Weights of a small GPT-style language model, trained from scratch on English Wikipedia.
Size: 15 layers, width 256, 2 heads of 128, vocabulary 1024, 12.4M parameters.
Architecture: LayerNorm before each block, attention and MLP in parallel.
Training: a variant of Muon for these matrices, 9568 steps.
MLP neurons of a small language model. Each row is named by its layer, matrix (up: input weights; down: output weights) and neuron, and shows model dimensions 16-111. Each number is 500 + 40 x the weight over its row's rms, rounded and kept within 0 to 999. Numbers have three digits each.
Before each neuron's rows, "fires in" lists the words (lower case) most often at its 100 highest values on Wikipedia text that the model never trained on.

fires in: "between", "they", "there", "where", "before"
L4.up557:532469436518503521560486501558506522453524507483555475516479495492536485532486487470504502438554555462544470568456518517506477467501490471522449513466501452491438507488483504472587524481524472471456411461585507494441517440471554425586592491446422551479478519582541482530434561449460520545
L4.down557:475494461486459508507482471464495575528487438497533513459506483508570540499557503490495511406531499502458500476460447532517529472496476427505461512467456508531495503540555537527460527496443528478446446418463500423538493480492491430489526432545434501476487531558399503556514517516462500526

fires in: "into", "received", "its", "take", "earned"
L5.up744:449480500461416473553475512505500483506505541492551462487514538526568494494535543437508485531534466525550561476447502581577524491448553438521541465535470465450503524459487510510501523424481455481518513565404497468495524532552436567518551468454430397472537476534597493459467544534562504470
L5.down744:523549496462531537388522455514469516568498414529472479522550452519456512555537514528406451500486500456502610534602437465474507510503526524533473496554404590473509469449490478501479525566507522470461547489498494485496517480438475522453490533566501462518480520532492501417551476517468493605

fires in: "september", "february", "south", "feb"
L8.up242:484537491472489456492457486483558483452446536495478457503517530487522559497577531514603484512487405481527516470558494519552493472447458500602492518517485554479509520479521521486483456471479523488463528480482537476506437442540473475524521473591507521452533580517474523529499462496479481510
L8.down242:552483399437517502507478509582562499537556476519535571503412523457497385516560527487537546479508476457449486507502524505526494472518517542477524587464493459506449388493496481463482441485517487463523506584555581458464454485437449463500473469481512433590545513516500504498504469479527502538

fires in: "between", "they", "by"
L3.up458:449455512531461502567467474517529550474449420500536498488471499453505478486440490530505497490433492473528544512528495487435455475520516555518578540478424475484546477459484507488465525551506467613482493436517491429431457539511438478522473503565475534547503500503496566607443503477453486493
L3.down458:557535526471462474515521521525503549476535471517495520563524514514578461464535414458495486453466487508484538483448497513483519472588440481534486500419499490557388510458524522529459506515534463474483488502448475491472514479462474526577542433444459502488486472551462568482440519495472509596

fires in: "government", "governor", "got", "german", "governorate", "together"
L2.up746:472534506452493488549513559525427454553487493539498464539469512471494527505466458493609402479470537488488485527485481508536474485507550456483528555517506525533482415497465503455488535502459501461491516477590543504498470484531505511594460414495468488437537507475505555482534504450489486446
L2.down746:500526505452546520522505539440466494535425499482485450486516442514509511541454414487513478534458530466510521524431452456443435523489560455502451575497423634513476481504529527520461537540514552555514482563514485550504493513585525524488497469521465467395548451518433527448545474456518483446

fires in: "there", "along", "former", "long"
L3.up660:519515468560465483537470547532466433446434520508500592556508473460435551519491470501461533477524557525537469475455480562502540451500530506524545520441489559540504559495496529538570475445586463476443447428518420532471459470477562561517488500547525508503496451498499475480507453497488488455
L3.down660:539535555407477507455539518515499416576475531512472490521526561500546492466553469434509558454517567433596503485497603576543405489434491545493547559536456489461512447463486529481582525455432475477515569474505467515537493420442492508472524486519469519509438523557469528513476562494466452475

fires in: "country", "university", "office", "century", "motor", "of"
L4.up991:421493486534534523517471521556444508575495543451496439423569524448497495513468414496515442415516547419508490485559613413535506479449480471555503475537485427512515402519487504579600543513524465475522502498408566525454470538523447530579511514549465469487489492545448487483482499444528497466
L4.down991:571506508590495421513522458552433471472578412545520463551506525510464503440458552491493430534485512496498551526535473474514515541494510581538433476523447577534510530539533486455513459493488496594450492549643456569565550456523471562430479510503474495455533543450500494538458561525479484553

fires in: "they", "their", "stadium", "father", "friends", "labour"
L3.up276:477505477559513512555443434519476528478525503503529477528547506486454467568453494506470556505545507498462479450538554532516577457459437472528466481436460568500489447548519499489515499464399545540530519502460492493485433454532491561540554494461522497496553476531437511474505573508445548455
L3.down276:504537531441422520469495426533459460534518460529521535463525435440509555553573507545425561482551583468453458433498507501532491491476480511448500523510558504540546473527531534551478504482562476468437468471543509521464550448435537514481530510537563501561455509529474541529484522434553559563

fires in: "football", "footballer", "life", "family", "career", "demographics"
L8.up491:421547528510494538446506505503461487564435429441542494438526478437464491486625569562521511542466532501462506495527540562464548548499460486494500463518456482472502548501587498503497581517484456462507511513576482464500474512527484463510546431550406519517536543478499504464480525491451440487
L8.down491:449530493453502491471531463531498406576477471434534530483475496499457450468534499490573590541483473525506512542451473492443520457526518408532478504530541496512513460495525452556505550505608472458513536462454551487500461505486466423492449420581487528504475515477550486531526443494488473545

fires in: "first", "family", "years", "with", "famous"
L2.up804:491533505480452493472514495488530553614538457503495512470499484533550502528537512534433503488512441493513511509496525427445556437413500469565530500457562488466446551466475469479486468554482431525501557500518426566468444496515509528547479459514562456535528497524471509450463478509545494467
L2.down804:541548497460552535463449532462542493604549482501428415467532462488560415496534535500464468559518566490484471503439483549530527476487534447490528531478474481503480534529584514501516504554521500504540520501529429531465497477500496568605552482434492526532499458549474522467430493474486553484

fires in: "before", "being", "began", "been", "be", "behind"
L9.up59:441503576509456517550484473519432542574426471477508505503389484529485498526460472591477480547511502539484571434504510466577439527534505481401527463532507494482506434487533495526491493510494581457510522484408511494528469493473474490527438510443447506425530537525523499435487488457510400499
L9.down59:555550522488511465499421533481507469483448505543541442495499472555500462522460559579490530524498546482450563433562533517579493550507439480502496479532427522546529473575557548477455537437516476546494498505447614512467477434497596458511426518493443482495482485475507454451502435526450517545

fires in: "as", "january", "november", "josé", "opposition"
L3.up699:548504478489432487532474429528543437540523539510594434469515483469532531525473558458467500451448462436552459471512470558455499468436513474527548506509554453492479472477503510490508463450502512550538455547521536510444501501517518583451586438520430525523532472488475458508482537494486570550
L3.down699:490469563464527483537491452487489462552532476501496471526551534502484479502505534481502397501473530533545472592506383505571487546534564446563469503437388464490525541533467529535555466510443452494541563496488519485572464451491499527561428560528518463503466522517471519528513477511511478528

fires in: "state", "s", "d", "estate", "castle"
L2.up141:522451547388528486462533525523532525523456499509541409499526516504487486447442528511488531518484518449579509465566503504491450455495496503469502489499526472474521504507411490502454532464542449527527470494544494527526487512535443483558535463556431424541539568476531441521475546457500556539
L2.down141:503501525515498439385510510535513490541508457520533482485489470520476552487400531572484569457478566489486574581488502539481517527486520505504506428499545485496547446512478529498496549475460436490508402450541475507481516481538508538518481520449563489570496443512518549529473463420485464446

fires in: "but", "because", "and", "although", "where"
L8.up991:526521465531421471549449546508500490568486524527463531494475507583582509480486502569441520359501423468459495565471509487518505434497482447488501532502467568489437510497497530520520450497530385439482638498452552430440474535502545464483519515574565592514449540511524470529481487493504521538
L8.down991:485475433545522376554478487529517494494483490547449542565559522487569513439498530495478533465545568527476527480534502476535568503532525521617533507530488462507527510443488532542511415510466523475549411451480473527491495557477509467537531507482505513419521462565506480518528455407591451504

fires in: "under", "born", "december", "late", "age", "was"
L4.up726:497516501442521530537470489538541517532460458511508503562540441511543497466467488475464478495475504489471532456554492486505511483562533533452499519566525560490489464530494497451492598548521432537400510522616483547566484509543517430500586426517375478470562498441483523539499453508503605526
L4.down726:449540555454483552557557498458435485525493567534531462575498451550464492509528468462458595485520445534528425527493476556457492488529572507511457541557499535575521492518534531556518472430493462513569416502529531408472437464433544464549511546496449438455470479558522541485523495473433476509

fires in: "been", "have", "being", "general"
L2.up335:452516483518448490530482463558494483509500505449485541493508476467460518509502472415582529563532547570513527493458494432429448527551486489538510489493491490490508483463482462453547538497425423508513446450515505495527494432498508514454440417522524515450422518465523422440527496504502489532
L2.down335:528521568536483524510542482555532477480447472542599460478522539558511499508506517559422564517531491471553522392499512469537486496502549486457465492474523445570510482476480505479474541524506520481538496519499543525483470518554475477513545474568485450473493499561499491482509500569524467555

fires in: "been", "being", "extensive", "battle", "often"
L3.up239:497440482464492490568572526522529520511451546614491536482514505540536490403462492524537529481559456558512538450515513499431407518533510507426532487546477498489527595478447496552477567503464485556508468441541433492496453524501541542463534494494478542513532535515493480504470546607535537526
L3.down239:541521522509463499509514487495435506444446465549560534502533508495487456512430482477525560586545512419459438483455492558488463478499497501559453529555530514502517410519536436505550559527483457504458518525449464485503498536457455525447532585505492525507463552532460525557484542582426433483

fires in: "between", "which", "these", "it", "that", "we"
L10.up738:563453480493512507508527480519408509479428539502505417526503507536502508535545486585535474501576541505443418481458473498545574403550555507483541458421443498451510501455446466471472514512478443482581447457471472444471484513501523541564567535506533538461575472553507480561420502491535550461
L10.down738:442567450514470520512491464460428509523486527475532466455542489553462578495493624555549495490589477519554503468535536426510484546507456542506523474492450541500472531484553493461535442442535470480513534417447589489537519458502496514480578478452531440562493529522499579507512540438478538557

fires in: "been", "often", "also", "an", "of", "t"
L5.up769:484504530492465481444459537486484473551436542439488479472545434514495508476540403527476460494490513589416473513473510521470508467497502527506543517541432467573490480562473431508472466500552522398501569553532521438568474508431513505564485490515545509530467541555478500546476484503455497382
L5.down769:505472457544466553509452466467439493463446455549516607548386472438512462535507509408558544464517529503518519374489545449501566492453504561554523475520497528530482549473489485484528517467485508468465463540508513489426518586433513513499556468513478497533521508539483496567517499542484511443

fires in: "most", "million", "above", "among", "more", "lost"
L3.up966:528437562545521522490492502557458509544418506465491479525451530449575582539542522519480526447498511531458435413479510527527464490505510563525478493560470448421521519500463467487577554529481466570498499491501410512507480520449495548470555531554503471455480502507503443523456485474469478522
L3.down966:499443518490561509563470504538509532386501450509481471462480589536461450499487471453483503567498585537520577475460569406467530459541500480523440571556536532484521445480539479407521403445576527531559497468536469438492477410524476543489558486565474556462466554561496497469483525508523513513

fires in: "album", "s", "both", "related", "nba", "tba"
L3.up859:509581486496493492526522460511491474414504409521540569507503563459480521478535559533486563449478447488499593476507570456476403550572558472512488516561436541530460531515476446507519513523482540554543543574454544430529508508520437416485532487470498549475504468511492473560466430503433503566
L3.down859:488563562519492513526469500444523454497454416433538512498540457525520588498549481445535486528467546487511516549529506498452479541455533434411431478496574435508513483556481532523541487447586489584554541535517438518477468504533506469469536475482490492429447527420531499522589515510488573563

fires in: "about", "but", "above", "back", "between", "background"
L2.up720:493506508530497477451510519522573493483547473566499527496515423504524479557530499580461498487475471494481561431466492506511527446479457440469517613536477518472571485559463509490509454486449489464537535541515462444473565507534410471528493535506501511466544544493485524594437468523521455431
L2.down720:444451484493480509513462460526540485449537454525470523521543523564495487497528508541465488571466533560517488417465480565498542493538546441472469506466503602545552472493538505468433497454521517476515453535552541496548568479486502443467531450460439489532451520486458558533430437501525486492

fires in: "february", "football", "feb", "footballer"
L4.up31:529427538525480509529470479504467509532542530479477484448510532494514487519560515521449430461573511523494468524539427498454489536578522499539515452576525511492512482482572534537478553483506570541538552525462480504435488493491535484495482490523501497521498504439551517465502519467532453521
L4.down31:476471527516472468462561526467450469608496496479479501532444469447457488558483459450496445515508514538590474608556476489486547518507507532496515480516566500441521539519549462508496500546513530487538511551516572532425480458439540452467450485525531510433465496545506466507567515508532507521

fires in: "four", "five", "few", "first", "fourth", "women"
L2.up17:424445482551493540522451476519515531516493462542532514467505534529475421533541498512491551457504590500537521455513506443501497465553537470505446438504497502491478471470506506458485486472518507484524431466519454489475464432573450518480552410501379491464557458531512442436495449502427479414
L2.down17:454479499520564494517532461482514587472504496528513447417458467447515483449486464491489484525502477550590592543467571522503522472582501462568543582498469512457520536581481403501509526513636495534505484489467403432442528465501522486530520515542523473457513478521418452501468529534514445440

fires in: "and", "is", "was"
L2.up130:513515432455412490454533557587506509483521554487483571438477537534513433455498472554539565564373511495485458469499519538422451538475405521453478524489471541461560508444491509499445485488449532526421515495474456515452466446549551506498537484516514490527468556533537510574541533553580531527
L2.down130:460468537532430539454469472507507499514464586447434574442487508541484374488591524512561556492449438470490468478558439495487505532537573556488483536489506424502550525512456440471457532511466499488548493473477449547502499520512457473504496472535503426511486544507525493488567575545492548586

fires in: "their", "history", "his", "historical"
L3.up120:538479549508451531455562554486559505489488513492476584469516445485430442509567503488514515492484479450505443431518529555451519559478493516508577537432512524495362544521453529545468528602495478546425518491514532520481521486539529480569479480519489510469485526526572455512536494526475553496
L3.down120:551495511465536513452526464495547430546507531567496537518510531463443549462501491493510446474565409487530517507436507534430517467503458486516523569455461615466369526472554540534489505526508497417539540513513456530430471509540544509494551517510501456526470556570528437482480509553562524427

fires in: "time", "times", "national"
L5.up648:462494397540513469538502586565579529510554512486543468515446521464514540461509558495494617425529492459478476515517453487505403575513502505465534433536537505458532480501498521489563549485538492493489480527514466532528500493497533566547439474524505505470514542479513463472479508540486453471
L5.down648:505497514431442482468502576458542481494473466552547528482522488530565531451488515434459527466482595528486574531513615582504496516427441499479460472537478446545529500524468512529398514517467500475488527439454444512559561566508475522431401511494434521442540550513524527432471486559522500462

fires in: "are", "would", "can", "will", "country", "area"
L10.up407:469455485542507530463452609545503515499490533587502483479472527504459527493500487434573416530494472564522481536513528529497508554495482495495469459485504503479493580477430465425555458498480520482546406412476512478497504517549498510514502533578569523531449537529557551514569448481457562411
L10.down407:618535440489435481406468538465547531533499569489540485573574542488504590550511563548517474526542508490477556523490520468575502445557576500463507497503484503570428449510465544512507490458462479526456561523494445486536496456472485480503536568466521475496421525463475484505530480479521475545

fires in: "career", "championship", "foundation", "championships", "value"
L2.up973:489479499511542497538517471481534522495470400444589484550508523514478476488566477500454561482515455581509468502451468534431503433541492572558612447534575457495513474502482474494416482500540470491469502495516461478502454492510558494506512484514427475543452490461542541544464484529424511537
L2.down973:503416575508508463507511537478479510403464512607526493446537564490487497516473507510559493452575501471590533477571519560466491539529533517525526534466469546470504484509476450470493416525456436541487490469449470463513511495494479551609542423466533571455508468502569472529477440553516442555

fires in: "was", "is", "athletic", "athletics", "kentucky"
L2.up59:516505493505489492510508491432470514496494507537485521427498483484556528508491487460484439549475477462483359468446452492508465526536496508512468477433514514456522502548487464494565446534567505536464489551528551401525512481434486511517469496557521504544387505541556482471503586487533521422
L2.down59:540495538588406501530494547513516523546519516575487439506516446606453468485432485593501491520493554452518493477557484481434530515535538474514492476490470519482563525472513495454478535536527496473455513534490508531473466495513521497464475387536484477530530573404530497549520526509558515531

fires in: "released", "published", "new", "remix", "release", "poetry"
L4.up578:489568512498538489557560449548539491498549484554514484490467497556479531510479504447515484452575492433468508539464448448476509509576518480470533512482490417553552433513488483530489515534514429541509476532500519472527474445455477523479568507550492461518486546476454447555435495430428521471
L4.down578:466469523442511577480495499502481517552489515468500531494527467498461503540512498550519473451531462496455377422417528471492550455507495460494484496493561450570461513555486420495451558505539550433542495518526528568543538474503492447445600543487500584523499535512498541392556550479524507473

fires in: "years", "year", "country", "website", "than"
L9.up767:442559488465557561456488561536548439555560520541485515483463497481531481469522454553481484458443468563513559496517472520430439504489495552465472543556512477491513540497487524488489494469544454487527531419462506511480480476448484469434559513476488491493545646486491610525469545571486514456
L9.down767:559510553505466455551527501572470557505488538485513518512577517535451572519492475495501584472436481526508483509495437466547501504482510592485530475420507470468473468458460455462512537537439523489536596469465535445522498491450580472545429439513528456546559476519569483481544552417433525466

fires in: "united", "road", "hapoel"
L4.up73:476581556444583509458566502535414497545495494423461489480477491500474461500462442540526496588574518448488520483476573411514500509453503526513505594537553490562483404444499517508489477501478482443497488506427491511477556505479452504497498495502503446464513441535551463483455484486450574406
L4.down73:403507469405499495470540518543465511529510483523523513481532525451547453465606475463523501493465436622476422559482458550478528499510482487507538507515477548496472459568512475493549492466523458491493476558531505562489499485485408524452501558543513444481559580495547516512506525421506457598

fires in: "history", "october", "however", "kentucky", "historical"
L3.up626:537429541523515476485498465497502491500583471507509444426489520541474458463536491499485515547417551504443500550525508507503546505478531518599561434589515511507461590495450486453446474585573516469516452546544458489485530535546486564571428496477380481470471459532553494462531491492533480512
L3.down626:534524474558496492518530496482543508585549569497473551535575463457473517550452488520522423539521505501458492489513520525491507508502540494434534532495496532458536516418492500458522539545509527405521498480570510548476460510524417405582425526473540529516483499520505465566531553580472483455

fires in: "has", "had", "have", "would"
L9.up475:456472545509401486493500534477544538524396536477595430534402490502554595499554493517457565503526550530457481468462541428435432466563563457575417423508471477501535496441517474501464538509494496497489484472466485503483534432545473536485536488500480551465479530516519560463524542465488593522
L9.down475:496507472537472516459467502474496472521552534581489546517484479493495549432433539468457461474497440479473529441540461506478531490498536463541527465491470490473421504450470441481551425538455570451500528497460529476587508434564501492506498478512519470536471439483501574488499610500488524519

fires in: "many", "later", "early", "higher", "together", "east"
L3.up297:497547539519560490489524525559493398543452408493447479493475506443530532469474487457526435485478445519526520434517519524510435468478523498554526544479504539489524482511485469471500510465570522593466473573500530458473607528466546480501449418517452503437492499382415497442531558514441486435
L3.down297:544485477446500496516488537564509534506526499570466510419414544521536484487476473454439542489475600499575541520472531496505455407493511525464538494503458520589549522487511522458525498533467476543536505486538490457483513477482463482499470479469495436461571480539447509484513579524485498431

fires in: "all", "some", "many", "this", "few", "only"
L10.up201:528456555497515505493426558442479572464470463520445569473489480574464540549553433496561496496538522573452606504458508495461516516475457486490477422441511466573500470484506461523520498536486552533529502524493534481440458465483429498447467478463465517455513541501492495564550538515459431508
L10.down201:480536514519482458518410516597492461556505467582469466627481507501547441469467498490447547480480524538552562605550502543494495456497483519507520477538548468443526514513465521430452532507483450469517525415520456519500560505537542554504535540439473438500505541424530451494491541514516491491

fires in: "department", "international", "from", "western", "southern", "eastern"
L2.up762:493575528482531495558525491591532477572512525524497523493548512498572442540508463490512474508508565502455413479617412527434517477549552459525533501471456536595530431541459484497528504514528503483491540516515483540474486469369482515549441463478468500476544526518459490502450537540414475404
L2.down762:507491476487551524449520514471537448481551498538525546477489397506475553487473502565463488548442529524535461561496424469482510566570563453396504458455504479482440428498454452513452518469519541495484458502472509525482498470569592476560561553551488452485516493449532539527420474487527551508

fires in: "which", "she", "stadium", "although", "the"
L3.up211:513528510408484480501448433475479535523511481485528389482563489502452434594523554522494572456434472476459529525503533471502458490531433508523459509478461475554521465450535484487552466498475469492524468489480487530435488558467527522536561480506577479510517486461438438447518502548498491531
L3.down211:530448474490463538508550575513520516456539576499457508537540523511573548553483451485483458504496555575497395425497510491434550499499511446464480509526564526515556506447485478584462492521492501464489522461478567558570491483513496488471501529474458426415480559501573577560457542451486455521

fires in: "and", "first", "led", "preceded", "federal"
L7.up263:482481464462455523554469529535570531498529538486482556455532544493452548497514603518460492438569499526478483455587547503528495566498491457541603519492389517498563486476486525593500493414423404493510500526451486436453473511522502536544519475567474544508519472565476483513512574506509478393
L7.down263:496533601567463536557568535563445504533493516486501512438561517508551385478516433509535529524477500463443526486483470473484507540556545496492572532479510475538478472528484434480502499567596442474488490511466444490407509521506534584441460481525528493494511528521550462537537499588440517505

fires in: "london", "loss", "letters", "left", "fw"
L3.up726:478497501556475473533429553478537467490490471520452487488529483488499547472508508592527535491487575504493515518465544445518477544492457488506530511462524462490436536449508475475444447485494513469501475568473482495505436427507501491530445543506524550526483488455468544496456455471446447484
L3.down726:438531483607509482538430479510533474456496483460455531507485538549556566484503553469581489538500499507442544452423533466449478540429542540510533422459437510536467487540515489491488478505546449497533457519456520466509510529570464419518472510497480467517460507551505480469473543516483551469

fires in: "released", "back", "release", "background", "friends", "biography"
L3.up376:524475472469477533542541526563553481462486428488509480486470479498449409546546461492550569537528532464501430461512519430478471567610427482559484512503500507519550427474526508473494508478466457570499559545578592483544511522519524497507513497501478540464455428485504531541491546581463518434
L3.down376:511550551511422589488481476505479490478488493449586531480513498473521524495490576537469472492466492487509457507475599516498538529476478496390473506499451497570513465548493534452450524477468521561506526519548572553505539536545464495498497476518490539503454430462507551555522505462527536454

fires in: "following", "produced", "launched", "producer", "function", "involved"
L4.up677:483397546476463508558536446567427535508528552544445553500471480563558455441594504490504523496535458563502539475578514575487524477500546494515452488448437460515454489452550475464439549515412480378587467562501516522544541554527454479533461533507511518446523510508469554502463567546477528439
L4.down677:486516555547426497520505515541485500531531486531490446516496472508543484461469512503506467485541495510478510427470508515512552514549463485524503474513462466479487514479424501500402511487503565518439531530510446473555488551624511476418479451497502440532523473529519572473550466548483442478

fires in: "and", "on"
L9.up994:495489500530529494494450463502547510500498463558477474513501497625404526491455530440513490538482496524412496453552498513500514472534437455533526482532478477536499548529502539533452468497526480541495445446482491519467455473427536474514473468463497500428484513437496526556473458476518456490
L9.down994:503470496498425462487472502473487566488510501474521496576576520497521491477511504446465501531544522525430469467506521516461492461429478503457572537495497464491527530490495546522503448501518472554519538529512490530514502585583500487538476570508539546481552468457508550483502476429605492536

fires in: "career", "election", "research", "working", "stadium"
L3.up470:492517538553530445525534539450568493522547577467482497513521438525497512534451487496518519457516416521505464457531461493555570490520469533497404515509447458503479552487450502508463516420496516505530568452440540557511518543465514478485476495532494500495465494509498495583509529463527501540
L3.down470:466531430504433539546523479518466442553524538515493514578522535528522505452440542504443441464451589538459520540434479472533512517510474483535516459461577468582477569459602502459597437534500482513513467516494496409497448516540460491470453476546487445501470476504511544454499476500492472469

fires in: "grigorovich", "april", "the", "august", "brigade"
L8.up437:588470501544504434507484470463478465552433543502540502526436524521469461520528563490526470426525507489478573525472494428406550485519550547564505583496474489512496558515450457546523504453420424533430487526497547511448547526495483514524477521502462555536514452460522531522508465473483473525
L8.down437:449465467449426517528521464543507449553496508521577541513437527548535520528472508510452495454524453481461518459469456479480472468511517460494544522546513540523543518493498560546439431444487478545495533514437473467523505502535454489439471552495461506526457454462576503434483515512483543554

fires in: "under", "by", "appointed", "a", "oil", "information"
L4.up455:469447546494544554530482471510479553470474573511434470541487523519471477504534518508520522471560470441564394449479494491512468480577516480495613503487587504480530513449491582482431562467465463447527472445492461432510467484474510524560522478487469496485441474497487540563565519487524524524
L4.down455:454504518509531551522469462451534573498512543534460400524517543552537463509484533545585522468513470524564536452498531488471470458488551485533595525495491552508508467451412577430437548460482438542439421522470584471489491465477540500483467491459590514500482506498519492473461541465500520548

fires in: "the", "it"
L5.up180:529453567470435541533501484517457426520551487609506545488506461470514456530423525438442533543592490438495482553401522530483468471512443574521514484547480499499502467455527564458463483546520537499461545643504484485550493463482488538504568414459485496514442490523494444422510476451416527581
L5.down180:459468417470493588514506541482504488550545561558477506531547538514499511449443474539472476383536465473556479433501521479489499482472478517553538566518500534439516551415489536541527475485491499456551497468467483427489533465460528528444473519435528511511503563499497486545525516513528511490

fires in: "year", "years", "casino", "skin"
L2.up365:513521499477581520496502492504488492537575514539500500460523503517432419421482553432529487457479480448500459472519451474527435489593512545508507543568491575533444479475482508508471539480467471528528546619415488431471529435552441487520481482469495478534516516523525534576523493498445525503
L2.down365:506477569491527514484496461634437487532449482464503434555491545532443508491525522501453510532549497514553526509489456509551512536499488583545472509536516525509443505453433559424519549536460475482539463545548542524454511494550511448483564438511567495601533558452474542507517509501554527508

fires in: "time", "three", "times", "tournament"
L2.up66:497534490535524475530487491506503513477478519509511413487501559506486496474483460506594504581542498456468468532537488497517533496564506496485489521462506553541523447535451482501416463480571454626457465473425571399554524479494570465521523463450506480526454535487446554470486409560474472506
L2.down66:499530442482516530525461548458512467504461384452501500494406495491516448474523549497537398491529546527549501554499527472566465486487527453509472459519504494519509494577472488506508564499468516482441496489486461456573545514453473590461409456510544508462483497481458420460519480445507492430

fires in: "january", "july"
L3.up200:504522441499532520479513547520543455496467595492502440540543480486434478529497495500454506466534513508477444550509496502474480469502487502525493534515581483445438466496495497420514489476530518529518406584566470489401486491516460509556478483554541519478510402492522471535439494547448458525
L3.down200:531468436514565409530522447488483474449526500477539448475494516488519403496463522507535427543515566539535511384498423445513510465485525511500538447479484484455497422442456524478541534510430489511524548576506501417486479462401561468554473526508573435471491486460467459549509453537526516509

fires in: "life", "if", "old", "soon", "indoor", "2nd"
L3.up291:490556507521482486526545499544433529491483523479563492569487557529527524502526515530491530485494555462465545519430518453496422507547517484473501564530487475438533490545543540511580484531468433545516556495498529515542452526503498524524542492550515556473491430470452504533527489492518516421
L3.down291:539542533488483492521461504525488525513559482581476550487517499548454549505554501485545507524574487442435509481559475531388571458494513536481502446464488440472506508490508497462524476500507498482548515527547525540474496456511452470517461530473543475526502506500496525517552485519550441542

fires in: "two", "new", "four", "five", "next"
L5.up905:501498526475447594518485481486558536497434474564524495516529508450490456454486442472524493576509526490521429513532505464481498512418490503548471522420549490443429532478538427493520524460508503570538539578503395443545450505453524506551507508561566536503517536530452485513507473492582529453
L5.down905:485539458455509498478460456523531484423533429492451441486465500483558421518490520532530491496434500532481505514465531513457549467481459469579475566508458509490515487495468420484527482458583497450487501478519410443489539487502458555510458481537445508430529538487547470540421486519530475513

fires in: "career", "succeeded"
L9.up679:483450494524498452483443516530567477524464515506563473507496466391475488510540421523513536508525519466528394511437439558542425497470503531444489505553483528517517474457526463538528468498426497437507500521469494517478615498449511493526522446482480600570498545518415500573487478565509531504
L9.down679:526517524542480424476476555480534488541471480503447508480577495437509464480499590451474456461461475469584503511498561462531531495467481520463498592503512485430460519536503534460433433450517498517405488440466443511470522450526481486523492398545571476434566446466507504533487553467507484472

fires in: "born", "being", "group", "previously", "architecture", "previous"
L5.up354:552471552478455570525491488534460443491471487587565532452510477536544427440416500562446577524480562489457544460495501534530482464508492508461444514449523481525438435508493536489528569487466436443546455500479514569526483437517498497446497493483531541430529538444496437514502603506496541436
L5.down354:583512538461422492461535523512474479419551552510480538586456479575455536486586515535483513599584511506554399418436470494533464512503525525433533466432512566526417565498529480432451497470438505473486458478454497460501494430491552504545492542482491471475485485474440549511537472514460548498

fires in: "have", "being", "governor", "having", "governorate"
L2.up894:531490552548524414494542529496502523491440559394449543526406481481531501500441441508469506467532470580514554557490465457460476511437516562532482497476504468458444492486460442522506536580540496503488428512487471497508510467496476579524497517520466481441554472471525473482439567510494513420
L2.down894:460517455538518497451545563490453491488476487549437459454554383508521475576471497540482492459527515567459521438498404565427450510604480547515492492541466487469510536539473447505437475504523529443487509507542428520477528490473517559506518476529457476471490450571464525478500522447461542541

fires in: "a", "appointed", "after", "about"
L8.up19:516457572515457522495480511443481532467491532501505481525475456533487473464550538443531463518503514461499493512551535459525463509496479491571571502461530464505508526478444522487452492486574480533515534563490576464449511533469575492410496524526493459480561512505477443498452498552496510479
L8.down19:480478461432456516515478504556512558511459480520519483521463499549526525492496511496438519490452483496508549423466612509491541467513539408504495485494511534499501520440472553494472523496487491509495454510484536479562493498459538415469547540583599424445504484562562544460415544506491512503